Weights of a small GPT-style language model, trained from scratch on English Wikipedia.
Training: 588M tokens, 4485 steps.
MLP neurons of a small language model. Each row is named by its layer, matrix (gate and up: input weights; down: output weights) and neuron, and shows model dimensions 128-223. Each number is 128 + 32 x the weight over its row's rms, rounded and kept within 0 to 255. A neuron's up and down rows have the sign that makes its largest values positive.
A block is one neuron, or neurons of one layer that tend to fire together. After each block is what it responds to, as a language model described it from the Wikipedia text at the highest values.

L3.gate205 [126 139 123 137 147 168 118 144  97 140  93  94  90 171 107 105 109 149 105 141 131 129  96 159 143 182 171 171 114  69  68 169 131  93  66 127 131  59 199 160 116 106 147 138 117  80 153 104 169 108 119 105 113 171 156 173 108 130 153 124  95 112  86 109 121  93 145 139 128 158 111  99 130 122 145 110 116 130 194 148 112 174  73 192  62  62 104 122 147 162  79 144 168  97 100 143]
L3.up205 [159 147  88 135 112  31 125 179 136  72  73  89 121 142 135 131 108  91 152 133  92 111  93 149 176 157  99 118 105  90 159 138 137 138 122 124 109 100 167  91 118 122 134 139 112 163 152 153  85 147 199 141 141 109 111 156 158 106  52  90 155 107 131 123  68  80 187 143  89  89 108 107 131 161  80 115  96 107 134 156 108 130 113 192 106  72 138 115  60 154 115 101  88 182  78 143]
L3.down205 [ 88 141 117  99  82  94 151 139 115 161  83 117 140 109 104 116 132 120 213  89  93 133 163 154 144 134  93 112 181 145 134  71  77 129 168 146 112 120 123  50 147 124 157 165 155 119 154  64 146 142 153 119 107  94  90 181 180 168 131 137 136 110 132  66 157 175 168 189 111 173 133  83 133 134 197 130 168 173 112  21  88  95 149  65 128  78 124 150  76 142 122 114 118 104 167 131]
L3.gate383 [167 167 174 163 122 140  74 112 100 131 105 149 116 140 124 133 120 141 170 124 128  53 145 123 174 105  46 145 157 152 125 162  56  97 100 162  88 183 141 124 169 135  78 167 166 123 172 116 207 135 100 109 102 151 126 122 151  88  92 110 162  97  65 185 124 117 160 151 137 116 127 147  44 115 126 118 136 159 165 105 132 165  65 100 116 130 136 157 165 149 171  89 115 133 130  99]
L3.up383 [186 126 138 121 163 122 140 107 113 113 105  62 124  96 165 173 110 150 187 173 145  96 100 121 162 105 142 156 104  19 114  91 123 143 120 148  80 166 111 122 137 151 169 123 164  91 135  99 140  90 102 178 136  91 135 153 183 152 161 105 103  85 125 106 125 155 168 120 144 163  94 131  92  95 126 107 148 113 110  87  87 164 107 105 155 105 185  79 126 123 132  87  81 158 178 151]
L3.down383 [135 146 107  88 117  88 123 141 116 101 100 118 112  83 102 107  87 111 101  83 172 112 132 134 153 119 108 136 162 109 123 147  52 160  83 181 118 139 132  92  95 127 138 103  87 182 131 124  97 132 134 108  97 131 139 124 135 129 100  97  77 156 176 127 185 122 138 114 108 109 131 222  83 201 141 127 110 122  39 149  94 137 150 199  92  87  99 152 111 164 126  72  96 139 164 115]
L3.gate440 [207 126 179  75  94 107  88 110  97 126 126 136 157 128 173 105 140 124 188 108 123 116  58 108 125 129  92 175 118  83 100 139  85  96  99 136 135 123 149 172  95 153 137  97 104  98 184 112 124 188  73 138 109 123  66 142 146 114 120 108 110 116 155 145 105 118 141 104 136 120 126  82 102 107 162 109 129 114 160  76 117 188  91 172 142  53 132 110  96 124 113 136 187 103 106 110]
L3.up440 [144 130 161  96 100 145 147 100 173 207 140 130 167 146 131 116 136  75 114 128 194 133  72 116 108 150  85 134  94 101 113 122 105  92 138 129 128 105  92 213 150 130 158 130  92  89 165 106 167 123 128 106  95 105  67 161 128 130 132 112  60  88 140 118  82 153 104 127 168  96 145 129  99 150 128 118 145 113 138 137  91 153 170 186 124 138  72 134  80 129 135 102  94 134 139 134]
L3.down440 [103 194 166  99  84 101 115 185  92 102 118 130 136 105 137 185 123 117 165 109 133 124 122 103 143 160 148 137 152 161 149  80 120 183 137 165 126  98 132 110 148 170 133 110  71 158 122  81 104 132  87 106 124 200 124  97 124 142 176 191 146 158 202 157 189 155 189  69 145 133 137 141 119 172 138  92 128 149 170  97 154 116 109  55 105  92  96  44  89 103 162  92 136 172  97 108]
L3.gate652 [139 123 179 147 141 121 107 107  74  82 105 133  84 127 141 129 112 120  83  81 157 113 105 122 105 103 128 111 136  98  84 129 156  82 114 113 166 175 159 175  92 110 183 178 145 174 123 106 103 131 165  64 141 139 138 163 112 144 124 112 118 148 182 160 119 132 112 182  66 214 176  95 140  58 166  97 147 115 131 113 107 100  89 125 143 121 114 159  68 106 145 104 156 132 115  76]
L3.up652 [131 151 136 124 115 189 108 104 107 145 148 104 102 110 124 137 113 201 175  73 148 102 145  61 147 120 186 104 131 163 121 159 133 133 128 166  81 147 151 144 132 158 125 108 110 106 147 202 166 101  98  96 132  88  94 118 151 149 157  71 129 134 144 111 151 107 131 148 114  72  83 132 133 111 123 113 116 173  98 130 172 113  94 146  79 122 154  72 139 155 111 177 113 175 152 163]
L3.down652 [129 153 132 144 176 126  45 100  91 123  80 117 155 132  55 117 113 143 133 156 148  92 123 176 166  99 159 137 109 145 153 102 105 103 104 107 165 145 127 144 161 154 125 103 104 129  90 155 128 161 197  79 112 167 120 111 113 112 163 151 112  75  78 143 151 132 116 134 111  69 107  63 107 125 128 101 141 153 147  74  84 118 175 147 102 176 128 125 160 171 140 173 155 112 114 155]
Description: Capitalized word or word-piece starting a later word of a multiword proper name, often R: Civil Rights, Puerto Rican, International Space Station, New York City.

L2.gate114 [123 144  84 104 204 109 135 122 134 135 116  81  94 166  89 135 179  81  81 139 134 144  62 147 135  86 106 181  68 126 108  71 147 129 130 162 137  90 147 112 121 167 160 128 110 166 159  52 159  92 206 132  98  91  32  89 124 111 184 119 138  86 127 155 161  99 150 123 131 106  74 149 110  98 124 131 123 164  97 162 147 146 146  88 137  87 126 122 123 162 118 106 124 121 159 104]
L2.up114 [ 98  49 107  80 104 167  99 142  84 171 139  45 102 173 111 107 150  87 151 140 140 120 145  79 153 101 125 111  65 114 122 132  92 142 110 123 146 115 171 118 119 145 148 145 187 143 156 156  91 160 152  93 138 133  74 142 134 167 162 130 101 193  95 135 132 153 125 118 136 191  94 120 137 102 120  88 157 107 168 110 118  85 109  99 176 120 128 141 170 105 115 160 123  82  99 156]
L2.down114 [ 97 116 121 132  70 164 157  85 128  92 124  70 144 164  70 178  79 144 165 129 144  85 133 108 158  78 186  81 201  99 167 126  95 158 126 137 130 136 130  84 148 101 126 100 109 190 171  74 169 154 126 106 172 141 112 111 146 119 177 156  91 155 117  95 134 221 133 156  82  52 146 106 163 126 131 120 171  83 170 140 155 148 184 116  81 157 127  98 108  63 215 138 163 132 134 138]
L2.gate262 [ 94 136 118 132 178 119 126 129 128 178 134  85 115 123 147 163 152  97 125 174 166 125 112  89 193  99 121  75 117 131 117  63 126 153  80  61 130 115  95  82 147 194  74 147 103 117 153 170 140 106 169 107 109 130  80 127  87 154  95  95 161 147  81 154 135  98 112  71  84 121 154 176 156 148 151  80 130 190 107 166  91 134 118 114 131 143 152 154 106 132 130 157 113 132 146 127]
L2.up262 [121  72 104 107 161 101 146 183 187 112 152  87  76 132 153  65 192 166 114  91 143  90 147 144 129  87 170 194 145 115 101 121  80 129 136 129 118 107 153  76 131 161 123 139 120 132 135 105 111  98 180 145 113 139 116  56 124  84 103 158 136 102 184 122 126  94  70  38 126 107 182 168 125 141 134 127 118 113 132 138  93  86 161  72 155 164  54 143 123 145 146 163 182 129  84  80]
L2.down262 [107 108 157 129  98 134  78 141  82 112 128 190  60 118 117  96 100 169 118 123 135 122 204  69  99  69 126 123 108 115 181 194  97 174  92 145 141 138 124 157 138  82 164 135 134 144 146 144  98 125 107  89 142 162 131 182 138 172 149 179 158 150  60 131 132  89 132 114 107 160 160 143 123 123  96 151 177 136 116 135 126 118 128  43 138 114 169 125  56 164  89 125  91 140 124 113]
L2.gate464 [ 91 122 125 136 128 113 136  94  91  83 129 111  81 119 143 135  82 183 158 136 188 120 124 101 125 100 116  80 108  92 143  84 187 160 101  83 146 180 187 143 147 120  78 113 125 127 123 118 163 180 184 174  96 102 105 147  90 178 113 170 158  79 153 144 140 141 104  69  84 124  99 142 112 164  97  93 172 114 128 123  91 111 167 162  71 186 144 144  95 120 120 150 132 134  95  59]
L2.up464 [126  69 149  94 128 103 103 105 178  73 150 127 118 135 185 165 123 182  88  98 120 154 119 141 155  96 157 151  78 120 122 154 199  78 134 201  69  50  88 154  97  80 124 128 122 123  99 112 127 107 196 152 126 110  98 177 141 128 178 167 184 105 107 130 160 176 153 103  55 109 102 146 103 119  89 157 119 149 164 152 166  84  94 112  97 139 127 134 147 108  60 159 141 100  81 115]
L2.down464 [130 125 155 165 101  82 119 100 182 124  63  87 114  73 130 150  93 157 117 140 129 168 156 180 109 183 153 104 131 107 155 155 129 179 141 148 184 149 141  93 135 178 149 137 125 116 157  97 177 133  91 119  98 156 142 168 119 132 115  84 103 108  65 115 154 133 126  89 104 131 201 146 126 178 108 152 114 105 143 159 161  86 159  83 151 139 188  91 114  84 183 116  92  86 153 124]
L2.gate662 [142  97  69 129 131 128 165  90 156 152 107 107 168 125 128 182  89 169 141 159 156 138 116 127 149 165  96 174 111 113  64 129 130 153 136 145  87  85 179 208  98  91 158  75  84 114 116  70 118 123 137 126  79  89 130 239 141 179  74 118 101  98 160 180 150 148 106 142 126 168 146  97 173 135 149 145 125 145 172 159 121 148  98 184 150 131 138 118 139 113 109 101 111 107 120  92]
L2.up662 [ 82  91 129 153 124 147  77 119  19 132 123 125 130 145 167 117 172 120 161 152  87 125  78 126 150 157  96 168 155 123 152 142 117 156 146 121 113 129 132 181  79 115 135 148 133 119 157 118  94 139 112 124 108 159 162 138 117  96 100 169 111 119 124 138 157 192  85 138 123 106 148 155 151 147 132  83 153 124 103 180 138  89 128  78 110 177 199 171 115  58  66  93 173  81 141 111]
L2.down662 [ 49  82  80 149 101 133 145 116 110 138 137  90 107 181 122 156 153 137 107 152 141 115 161 133 134 121 120 136 106 107 138 178 132 148 158 138 162 112 106  98  84 124 149  81  96  61 175 137 141 147  85 121 118 156  96 109  74 141 109 130  99  81 158 163 103  88  77 173 102  70 107 158 139 158 139 101 153 139  73 174 167 142  82 135  66 158 177 108 105 146 111 139 111 150 104  68]
Description: The first digit after a thousands comma in large numbers such as vote totals, prize money and stats (229,856, 5,060), plus scattered word pieces like high, new.

L6.gate365 [ 78  73 116 152  41  92 180 123 133 176 118 107 166 175 109 191 134 156 122 150 182 165 128 119  80 187  95 155 129 187 144  36 162 126  68 127 165  91 111 116 132  89 170 151 113  61 114 155 130  82 101  78 119 110 134 136  58 150  49 144 154 122 117 136 126 157 155 113 102 160 154 150 103 113 156 154 134 114 168 187  86 167 149  95 167  71  91 165 162  97 140 116  98 112 116 108]
L6.up365 [128 109  69  72  88 111 108 109 150 114 165 164 157 148 163 123 108 116 117 105 142  97  82 133 156 200 145 122 151  79 108 107 143 170 125 131 168  83  74 154 162 162 142 166  89  79  82 149 101 105  99 152 156 141 117 160 114 103  82 142 135 117 125 148 151 131 141 171  85 122 184 174 141 162 125 122 103 149 158 136 102 114  92 134 144 154 147 102 126 112  72 105 118 152 111 184]
L6.down365 [162 137 147 160  88 130 147 145 125 126  58 137 109 133 120  90  78 135 126 144 142 121 125 159 139 135 111 102 131 124 110 189 114 153 126  94 169 100 126 164 114 224 188 129  88 183 114 186 127  87  91 136 131 130  68 112 158 189 119  49 131 166 116  43 168 160 109 178  95 140 153 148 113  80  80 135 142 107 195  96  57 134 144 110 134 145  83 104 195 106 120 112 119 135 160 119]
Description: Single digits inside numbers in sports and statistics tables, mostly the digit right after a thousands comma (8,756; 19,621) or in scores (6–4, 3–2), plus occasional words like goal.

L6.gate351 [112  76  89 133 163 106 151 121  73  59  68 160 143 108 133 105  76  86 125 121 166  75  93 126 104 138 123 167 171  97 132 143 164 124 111 148 138 123 101 122 137 133 134 115 162  94 179 105 130 152  95 186 125 103 142 170  88 145 114  75 131 111 124 108 114 173 135 164 140 134 125 146  99 140 146 155 134 172 179 136 213 194 148 113  92 141 125  94 162  79 203 110 137 152 105  53]
L6.up351 [156  82 182 124 118 133 124 123 137 121 101  89 155 115 147 131 173 116 149 102 173 110 106 189 153 188  99 165 117  87 145 112  98  90  80 188 152 118 128 108 120  91 185 208 139 160 118 160 113  64 106 124  97 128  76 107 102 121 115 123 160 105 118  76  96 139  61  80 107 111 106 136 128 131  93  88 128 166 105 140 163 115 159 129  90 130 103 117 206 132  89  99 162 148  98 147]
L6.down351 [ 93  88 162 158 134 167  93 172 121 127  87 110 153  57  92 110  92 102  96  83 165 131 131 159  59 114 162  95  86 125  74 187 171 183 138 100 145 100 129 116 158 154 108 184 108 143 118  94  99 136 151 123  90 148 162 124 165 209  85 101  79 171 167 143 126 139 120 143 118 105 107 119 119 140 122 176 114  91  93 117 147 146 146 108 139  96  81 114  55 131 158 185  99 122  89 113]
Description: Capitalized words or word pieces in the middle of titles of songs, albums, books, shows or bands, e.g. Doors Down, Santa Claus Is Back, Today's Man.

L3.gate107 [ 35  71 129 146 111 147 137 155 158  81 130  96 136 146 146 197 171 118 141 136  90 145  81  88 123 136 120 157 136 159 173  86 180  95 136 145 111 134  87 158 150  57 144 119 144  96 149 103 198 153 158 145 101 173 122 146 107 131 127 118 100 120  79 138  81 167 128  99  74  90 125 151 160 134 118  87 169 128 111  92 151  89 130 143 160 121 179 147 129 128  94 109 164 146 108 157]
L3.up107 [144  91 165 124 130  98  97 108 149 103 114  93 178 124 161 116 109 175 115 167  82 185 132 144 108 162 140 135  35 103  68 143  83 130 185 159 171  45 135 106 134 146  92  94 166 121 174  77 112 139 105  91 102 132  79  88 144 174  59 161 150 152  91 121 133 122 134 119 127 168  62 120 123 106 112 129 113 107  86 181 100 152 145 106 208  89 126 143 144 117 137 152 134 142 138 154]
L3.down107 [ 99  92  68  74  63  98 114 154 196 128  48 136 108 135 160 188 158 117  65  92 121  95  99  83 145 163 114 137 139 101  92 137 155 106 119 121 199 133 160  57 121  90  48 115 135 135 116 146  87 108 149 130  85  81 110  86 156 146 144  91 134  94  74 124 141 130 113 154 118 111 216  73 128 145 181 141 133 137 100 112  61 117 119 181 104 149 132 162 114 151  57  93 135 144 104  69]
L3.gate167 [ 90  56 153 118 130 166 207 139 139 126 179  94 131 123 110  74 124  71 103  94  97 157 140  70  27 165 152 104 108 177 147 106  99 109 184 120 105 144 104 123 112 126 205 136 155 136 137  70  86 116 116 138 130 133  93 112  80 171 146 161 130  82 150 154 156 148 101 102 127 147 109 151 122 107 155 110 135 122 184 154 146 152 132 144 123 121 104 160 121 154 144 104 157 120 141  74]
L3.up167 [119  92 129  98 149  92  61  84 115 130 151  83 100 126 116 194 137 126 160 119 132  76 126  86 195  95 179 107 137 144 127 101 150 106  83 143 145 105 191  75 136  61 153  99  84 167 113 150  71 102 165  93 105  95  90 144 137 100 121 150 143 104 106 209 166 160 174  88  76 113  71 127  73 113 122 106 145 109  95  83 140 120 140  98 117 142 137 145 147 125 105 123 154 153  95 150]
L3.down167 [172 115 134  88 142 149 157 134 133 153 112  44 117 112 121 113  90 165 191 162 109 135  97 118 138 189 138  71 135  88 131 201 122 161 119 139 127 130 127 116 132 137 117 130 116 103  80 109 156 112 169  63 114  87 123 124 125 136  98 129 107 184 143 132 150 107  96  91 154 114 177 117 132  57  72  94 174 122  67 164  95 153  98 126 131 174 115  91 159 137 134 155 169 153 116 146]
L3.gate211 [176  22 107  91  97 115 121 115 130 132 141 139  84 101 103 144 162 132 151 148  35 134 122 136  99 146 174 145  96 178 148 110 116 140 132  86 118 134 126 144 183 161 128  84  97 192 124 109 182 103 154 154 123 120  69 147  69 139  92 187  79 126  82 131 142 120 181 171 117 173 152 177 112 135 104 156 116 143 139 137 139 143 150 103 133 130  87 129 132 119 148 143 177 190 152 141]
L3.up211 [106 130  76  99 124 148 140  58 137 137 114  90 158 141  74 182 123  94 119 117 114 122 158 115 130 105 148 169 142 133 159 182  76 150 203 132 114 187  74  72 128 169 111 104  93 146 167 117 148 155 135 119 120 109  96 140  88 163  67 145 112  95 138 144 154  84 159 139 100 135 110 119 136 156 133 132 155  87 112 100 119 192 145 140 144 175 103 110 121 143  87 145 118 145  81 106]
L3.down211 [142 106 115 205 111 159 146 140  89  72 151 118 142  81  87 135 115  90 139 125 124 151 178 109 182 161 159  91  95 111 106 143  90 134 166 147 153 108 126 122  72 120 140 183 192 130 158 127  73  98  97 150 141 130 146 144 124  99 199  91  78 137  99 137 122 194 170 124 102 112 123 167  95 156 105 146 172 171 159 152  86 119  60  57 117 127 127 103 106 122 112 143 127  80 139 141]
L3.gate593 [ 34 135 157 102 134 174 126 140 133 141 116 102  63 100 154 124 152 175 186 148 151 123 179 142 160 133 161 164 131 113 116 134 163 138 119 122 120  98 158 129 156 199 124 125 130 169 156 151 115 164 122 120  92 118  97 127 134 107 125 150 173 137 103 143 157  88 151 114  80 105 107  98 140 148 152 170 134 135 149 194 139 146  87 133 184 157 125  99 103 120  98 144 149 155 154  85]
L3.up593 [131 118 147 157 114 136 106 134 136 128 175 104 138 132  92 145 131 191  74 107  47 118 118  81 151 146 165 115 172  99 112 143 151  92 155 133 202 161 108 131 121 164 121 134 131 141 166 212 113 112 132 116 171 117 154 135 100 111  82 125 119 123 166 126 188 112 198 127 145 122 151  95 106 109 157 139 144 109  98 200 176  80 171  94 189 136 145 114 103 161 121 140 180  79 144  95]
L3.down593 [188 108 111 103  45 180 124  48 122 109 106 183 136 101 112 110 174 116 134  81 176 136  88 110 116  89 118 144  55 115 103 132  91 109  88 124 125 116  86 106 128 175 119 148  65 121 126 150 149 129 141 102  95 153 202 132 150 177 171 118 133 116 155 112  79  80 125 215  88 102 134 196 141 132 185 177 128 127  71 160 180 115 114 133  84 107 182 148 151  95 112 124 104 122 166 117]
Description: Second-piece word fragments (res-ort, occas-ionally, clos-ely), digits after a thousands comma like 4,6, and table-header abbreviations such as Pld and FT%.